Weights of a small GPT-style language model, trained from scratch on English Wikipedia.
Size: 20 layers, width 384, 12 heads of 32 (4 for keys and values), vocabulary 2946, 27.9M parameters.
Architecture: RMSNorm before each block, no biases in attention or MLP, untied embeddings.
MLP neurons of a small language model. Each row is named by its layer, matrix (gate and up: input weights) and neuron, and shows model dimensions 176-271. Each number is 200 + 30 x the weight over its row's rms, rounded and kept within 0 to 999. A neuron's up and down rows have the sign that makes its largest values positive.
After each neuron's rows, "fires after" lists the tokens most often just before its 100 highest values on Wikipedia text that the model never trained on. A number after a token or word is its count.

L7.gate205,188,224,224,216,186,193,193,222,213,181,201,243,198,201,161,236,205,176,208,224,224,182,217,193,174,165,162,173,176,213,207,196,160,229,170,210,157,230,197,188,202,190,260,205,207,184,178,175,152,259,207,191,267,214,164,159,236,208,196,219,225,249,227,185,211,195,240,213,204,171,226,217,175,166,233,188,230,164,209,189,194,215,190,174,190,154,177,170,177,184,140,243,193,239,164,278
L7.up205,198,152,199,179,187,210,193,172,229,155,196,168,253,236,195,147,213,241,195,166,202,230,185,208,236,188,173,200,203,170,150,203,155,196,206,205,170,186,175,231,197,164,207,256,147,210,206,246,211,227,155,216,185,220,199,210,202,200,185,248,164,228,192,180,189,259,166,264,213,171,154,200,217,166,202,207,219,138,176,119,195,207,164,149,193,193,229,250,170,184,185,211,230,192,241,223
fires after: "9" 57, "8" 10, "1" 5

L8.gate157,244,243,269,205,189,237,179,173,204,161,242,219,189,152,177,226,227,192,171,250,213,204,209,220,209,223,238,209,193,206,200,181,129,187,179,239,174,230,189,152,252,198,200,185,207,234,155,186,156,205,255,213,199,239,201,162,250,171,180,237,189,193,246,193,209,233,206,171,202,220,197,245,181,268,196,189,234,222,204,168,201,257,217,213,180,227,203,199,234,171,185,176,179,145,196,186
L8.up157,206,196,207,180,228,227,228,219,167,174,214,180,151,175,252,209,200,179,176,194,161,234,252,190,148,204,181,184,210,151,190,179,199,203,168,192,162,256,209,234,182,145,181,201,170,246,189,177,225,200,240,143,193,251,242,214,180,218,220,223,234,178,245,193,244,212,178,151,200,246,152,293,217,224,226,171,242,162,219,175,160,204,194,250,233,249,174,162,176,230,248,198,196,244,183,245
fires after: "0" 22, "1" 17, "2" 16, "9" 15, "8" 14, "6" 8

L14.gate563,233,253,171,179,182,217,244,196,209,198,138,180,222,169,195,173,198,194,184,176,193,186,202,228,194,172,163,192,193,187,160,191,179,303,229,220,175,156,159,165,145,174,196,203,209,151,250,189,230,231,157,241,204,211,200,200,183,161,238,207,191,198,193,217,218,165,203,186,165,220,183,209,193,247,218,184,206,158,213,219,142,223,237,202,179,222,223,139,221,191,155,174,238,201,177,210
L14.up563,258,229,151,211,170,233,225,221,182,178,161,216,208,194,215,179,234,219,185,224,195,205,168,223,199,212,172,180,197,162,185,219,169,266,237,234,167,199,173,190,202,197,109,182,230,225,194,187,182,220,154,239,234,259,192,193,213,151,231,212,183,199,237,177,166,208,162,176,217,241,208,175,233,202,191,165,180,141,200,213,202,204,202,200,152,148,207,208,221,190,185,228,196,164,223,220
fires after: " m" 36, " M" 22, " s" 16, "M" 6, " S" 4

L6.gate463,165,168,223,219,193,161,197,208,206,176,244,128,184,197,125,222,215,250,127,177,185,201,157,183,223,234,193,250,140,187,156,241,187,218,169,133,179,215,266,226,229,180,207,221,220,218,173,188,198,129,182,182,198,206,195,205,209,228,256,233,214,219,187,188,219,167,173,181,180,268,241,204,222,209,230,231,142,216,178,180,217,207,217,220,209,183,189,173,199,224,235,184,198,200,201,139
L6.up463,224,229,155,196,156,255,193,182,249,206,161,197,194,256,206,239,215,208,207,170,215,257,251,166,162,196,231,212,229,250,189,164,164,177,221,227,266,299,191,221,226,223,251,184,208,212,218,226,146,167,231,192,202,199,229,235,221,212,169,204,181,237,200,229,226,182,223,196,201,267,213,189,159,241,221,216,177,226,162,228,237,198,194,208,242,179,241,199,226,166,164,225,210,236,216,239
fires after: "9" 31, "0" 25, "1" 17, " " 5

L7.gate518,237,231,202,200,184,178,162,231,212,147,234,195,213,202,198,152,243,188,214,132,136,178,202,181,226,204,244,205,222,173,244,270,88,181,221,204,168,194,220,194,165,202,187,211,217,219,247,195,169,215,150,143,216,189,136,161,199,225,211,138,184,198,228,211,156,203,191,217,175,170,241,208,207,192,201,167,249,176,171,189,249,166,228,194,203,197,189,167,153,230,208,203,231,261,182,259
L7.up518,176,187,164,158,165,177,184,176,189,209,209,199,252,209,240,157,143,217,243,181,207,215,228,247,180,198,204,199,187,163,210,186,147,118,186,133,220,227,119,227,183,199,172,265,197,215,208,198,194,193,209,183,209,196,163,202,235,266,210,148,180,200,217,167,198,272,182,195,221,218,150,194,204,189,176,241,273,239,152,157,220,198,224,186,192,170,271,156,201,207,195,133,194,211,188,228
fires after: "6" 23, "8" 18, "5" 11, "3" 10, "1" 9, "9" 9

L6.gate164,207,179,272,220,214,173,185,212,212,180,234,209,182,210,228,237,220,269,153,182,175,216,188,178,217,213,211,279,162,191,161,220,219,199,262,204,199,182,247,192,211,188,182,167,202,264,248,253,152,231,172,226,166,160,211,171,227,205,212,222,181,196,191,223,173,212,188,202,176,254,206,162,275,169,220,200,186,175,141,152,217,233,222,216,232,234,199,147,190,177,221,186,219,175,162,188
L6.up164,198,160,180,158,166,208,208,177,198,222,221,161,185,227,213,214,180,229,218,207,194,181,195,181,214,164,193,153,237,241,174,143,196,212,199,195,176,224,182,221,183,214,198,229,150,220,245,191,230,163,230,213,200,208,208,218,176,218,197,221,223,247,201,173,221,174,159,210,220,228,186,202,182,184,138,204,170,183,243,187,195,182,174,139,252,172,252,193,126,153,222,214,204,181,231,202
fires after: " " 80, " (" 4, "1" 4

L6.gate759,201,205,221,209,211,212,216,226,170,187,177,154,170,191,221,201,253,215,208,203,184,233,237,221,253,195,233,195,199,212,202,239,149,202,183,157,229,177,136,154,181,171,176,191,204,160,154,168,196,200,214,198,235,211,217,215,170,155,237,209,216,215,295,176,220,212,184,181,212,241,224,252,205,241,187,160,242,172,164,212,199,225,232,223,174,202,227,196,229,232,240,234,231,202,218,154
L6.up759,189,226,225,209,213,212,235,200,135,167,202,169,165,182,219,190,204,199,180,154,225,222,233,177,224,156,220,219,181,237,260,232,160,174,191,154,189,223,202,225,178,213,178,143,226,205,145,203,174,232,224,189,170,191,201,233,189,216,180,150,239,200,222,209,181,202,201,158,147,259,171,225,188,189,195,219,216,236,182,225,213,212,218,218,192,205,183,135,201,246,246,199,242,240,205,190
fires after: "7" 21, "9" 19, "8" 12, "6" 9, "5" 6

L14.gate187,221,201,177,174,201,182,176,194,181,241,171,166,226,150,234,193,271,154,207,213,220,172,199,240,227,220,164,182,135,189,242,169,202,187,236,231,224,248,200,181,266,219,194,197,249,212,225,192,200,200,215,267,221,256,152,165,218,115,220,190,190,272,216,235,159,185,174,194,219,203,211,157,186,236,216,159,176,131,208,174,224,252,227,175,178,180,209,198,133,194,190,201,127,161,158,162
L14.up187,178,153,170,136,193,201,250,191,180,179,190,203,234,168,182,187,204,183,202,207,170,215,198,198,238,262,209,172,196,207,189,158,214,258,232,177,198,183,180,228,155,178,134,204,237,228,141,221,200,139,197,236,208,263,202,170,137,154,216,200,156,206,220,204,216,204,199,221,221,212,196,170,216,169,196,250,229,164,205,170,172,231,194,206,177,186,189,154,216,197,204,163,212,190,236,234
fires after: " f" 23, " S" 14, " F" 13, "S" 10, " M" 9, " exp" 7

L7.gate705,201,215,214,234,201,203,190,208,202,177,195,254,260,235,167,202,222,229,248,151,228,178,193,146,246,229,133,197,170,177,205,220,187,254,174,190,199,188,212,191,196,237,241,169,232,208,165,183,226,200,239,180,221,218,190,198,218,200,242,202,179,243,248,166,216,182,254,191,199,229,224,155,158,169,210,234,188,195,222,212,212,167,144,193,187,184,221,200,259,148,181,272,177,239,232,236
L7.up705,188,145,201,153,195,217,184,185,207,168,178,128,199,163,174,195,164,188,181,201,155,180,185,207,223,158,211,188,221,183,260,205,199,147,233,257,181,180,206,234,211,174,249,179,196,155,245,237,164,248,188,215,226,185,198,191,273,194,169,234,187,210,202,214,186,238,206,259,167,163,243,159,229,187,229,178,255,218,182,199,256,162,215,224,187,234,186,268,205,218,201,168,206,156,231,176
fires after: "9" 16, "7" 14, "3" 14, "1" 14, "8" 13, "4" 12

L6.gate120,201,208,242,197,216,146,217,251,148,219,225,171,148,265,193,143,195,230,165,157,153,233,236,221,178,187,206,203,214,183,197,229,253,220,170,266,181,157,189,186,210,148,218,242,208,248,232,195,159,214,222,236,193,173,218,200,236,203,260,200,255,181,138,212,177,234,158,230,198,139,182,186,225,187,228,241,232,224,186,148,253,221,206,192,167,243,193,217,188,186,217,157,224,193,216,174
L6.up120,183,167,195,169,267,225,190,167,212,245,225,242,215,187,187,193,212,257,183,199,195,189,237,176,163,201,190,171,190,235,209,120,205,149,182,199,195,199,221,221,182,185,256,142,167,239,163,228,196,192,231,213,161,205,231,171,202,215,145,158,175,200,208,177,243,236,150,173,174,276,167,209,187,169,148,163,153,141,208,247,223,155,188,140,188,227,172,212,182,183,164,178,215,208,232,237
fires after: "1" 28, " " 20, "–" 7, "-" 5, " |\n" 5, "ign" 4

L8.gate375,231,217,213,236,197,248,206,228,196,211,204,174,172,169,216,177,213,187,184,253,216,227,188,181,134,184,129,163,247,165,239,162,246,201,168,193,206,207,215,232,190,180,244,169,206,195,142,164,170,242,199,189,245,216,204,264,194,123,142,189,183,271,189,186,216,187,206,225,225,166,197,149,128,205,203,234,160,164,231,193,176,257,182,258,211,154,199,173,218,153,152,219,238,167,183,210
L8.up375,184,143,148,187,173,203,185,230,185,169,147,223,200,197,213,203,178,161,169,155,196,201,210,197,194,186,203,188,238,190,218,250,205,168,203,203,221,228,154,194,163,193,158,214,152,225,232,244,234,209,174,207,217,174,232,197,188,226,230,166,187,176,228,200,155,204,240,265,199,254,224,174,258,238,216,196,204,146,239,171,172,190,176,195,238,230,224,215,200,198,197,196,203,213,176,239
fires after: " |" 26, "1" 19, "3" 12, "2" 10, "0" 5, "8" 4

L6.gate74,227,162,202,228,184,170,229,220,213,178,223,190,160,206,202,146,237,238,177,214,142,148,226,237,219,194,203,230,167,198,169,178,115,168,171,216,247,225,168,159,224,180,137,203,209,162,187,206,173,200,233,164,189,164,172,159,175,168,210,256,261,188,195,170,241,243,203,185,213,232,194,224,227,272,176,196,220,201,188,173,194,206,202,226,176,233,251,216,250,221,209,212,214,199,181,198
L6.up74,205,203,195,204,199,180,262,203,169,225,222,195,107,245,207,225,256,204,173,173,157,161,187,209,230,225,185,213,207,190,233,148,149,191,185,168,212,175,196,148,220,158,152,177,229,175,196,209,185,230,242,173,214,169,193,162,188,218,215,226,278,142,180,167,243,254,180,215,172,236,139,166,174,205,182,193,215,210,203,185,155,215,193,209,162,136,194,229,156,180,247,236,198,237,197,197
fires after: "9" 48, "1" 32, "8" 8, "0" 5, "7" 4

L14.gate572,209,186,204,198,249,151,177,161,215,194,236,189,197,240,223,262,225,135,160,206,250,191,202,211,208,185,181,179,239,180,199,159,214,208,179,197,213,232,186,207,185,147,145,188,172,205,150,248,204,212,203,197,248,217,225,206,217,191,204,188,191,195,178,177,194,216,195,207,255,126,198,128,230,151,185,190,205,177,194,240,201,240,174,171,225,197,245,173,173,230,123,227,186,204,167,219
L14.up572,163,183,182,150,199,217,163,198,190,195,195,238,219,206,150,234,212,221,213,225,218,196,251,219,205,181,180,222,200,230,186,197,186,228,240,184,213,235,183,225,209,171,210,148,215,192,261,215,215,241,211,231,195,219,119,262,194,183,168,221,170,188,258,238,178,186,112,140,238,186,182,219,229,200,187,157,199,166,254,186,233,205,196,162,207,226,201,183,176,186,173,237,214,228,177,217
fires after: " J" 12, " Y" 10, " com" 9, " D" 7, " d" 6, "′" 6

L6.gate679,228,199,194,186,224,219,229,193,249,222,184,253,153,182,175,171,230,221,172,206,159,213,242,209,194,181,134,254,148,218,223,150,160,205,232,236,150,189,213,144,211,145,204,164,235,235,140,148,197,242,211,185,199,154,156,208,237,188,166,206,244,211,152,217,229,200,169,194,202,223,180,209,178,210,173,164,223,181,218,217,242,178,188,173,207,166,184,209,180,191,187,189,259,181,190,250
L6.up679,184,176,209,228,208,223,181,181,227,206,227,229,239,176,182,228,221,190,176,205,242,169,177,190,230,198,178,206,195,245,179,154,159,134,240,202,152,210,189,191,215,192,190,244,159,221,202,152,196,263,238,130,175,196,197,233,216,207,209,214,206,207,228,202,240,211,197,154,174,211,170,185,186,195,186,246,182,186,200,147,176,234,168,198,163,159,242,217,217,172,162,187,241,182,185,176
fires after: "9" 66, " " 4, "8" 4

L6.gate538,163,214,193,221,234,242,190,184,134,170,185,172,173,169,220,204,265,207,148,198,170,196,228,223,186,234,205,168,160,208,130,192,151,173,191,171,198,215,170,190,168,198,159,210,189,212,136,164,167,207,171,158,270,222,206,190,187,196,217,228,224,172,203,245,293,235,191,187,211,247,208,254,157,203,222,194,214,209,214,183,194,166,198,232,195,205,215,198,231,201,194,166,171,190,183,204
L6.up538,205,217,227,195,214,166,182,169,163,208,196,216,214,202,228,232,234,174,205,163,205,221,251,274,163,232,195,201,215,197,187,244,176,148,173,152,179,217,210,248,189,225,179,192,179,201,187,205,177,219,265,153,203,202,179,180,208,203,203,227,249,179,242,187,238,206,189,168,175,242,201,240,205,197,213,220,286,195,256,204,188,179,182,215,225,196,202,241,203,208,182,242,158,232,210,170
fires after: "9" 30, "0" 22, "1" 16, "8" 12, "6" 10, "7" 7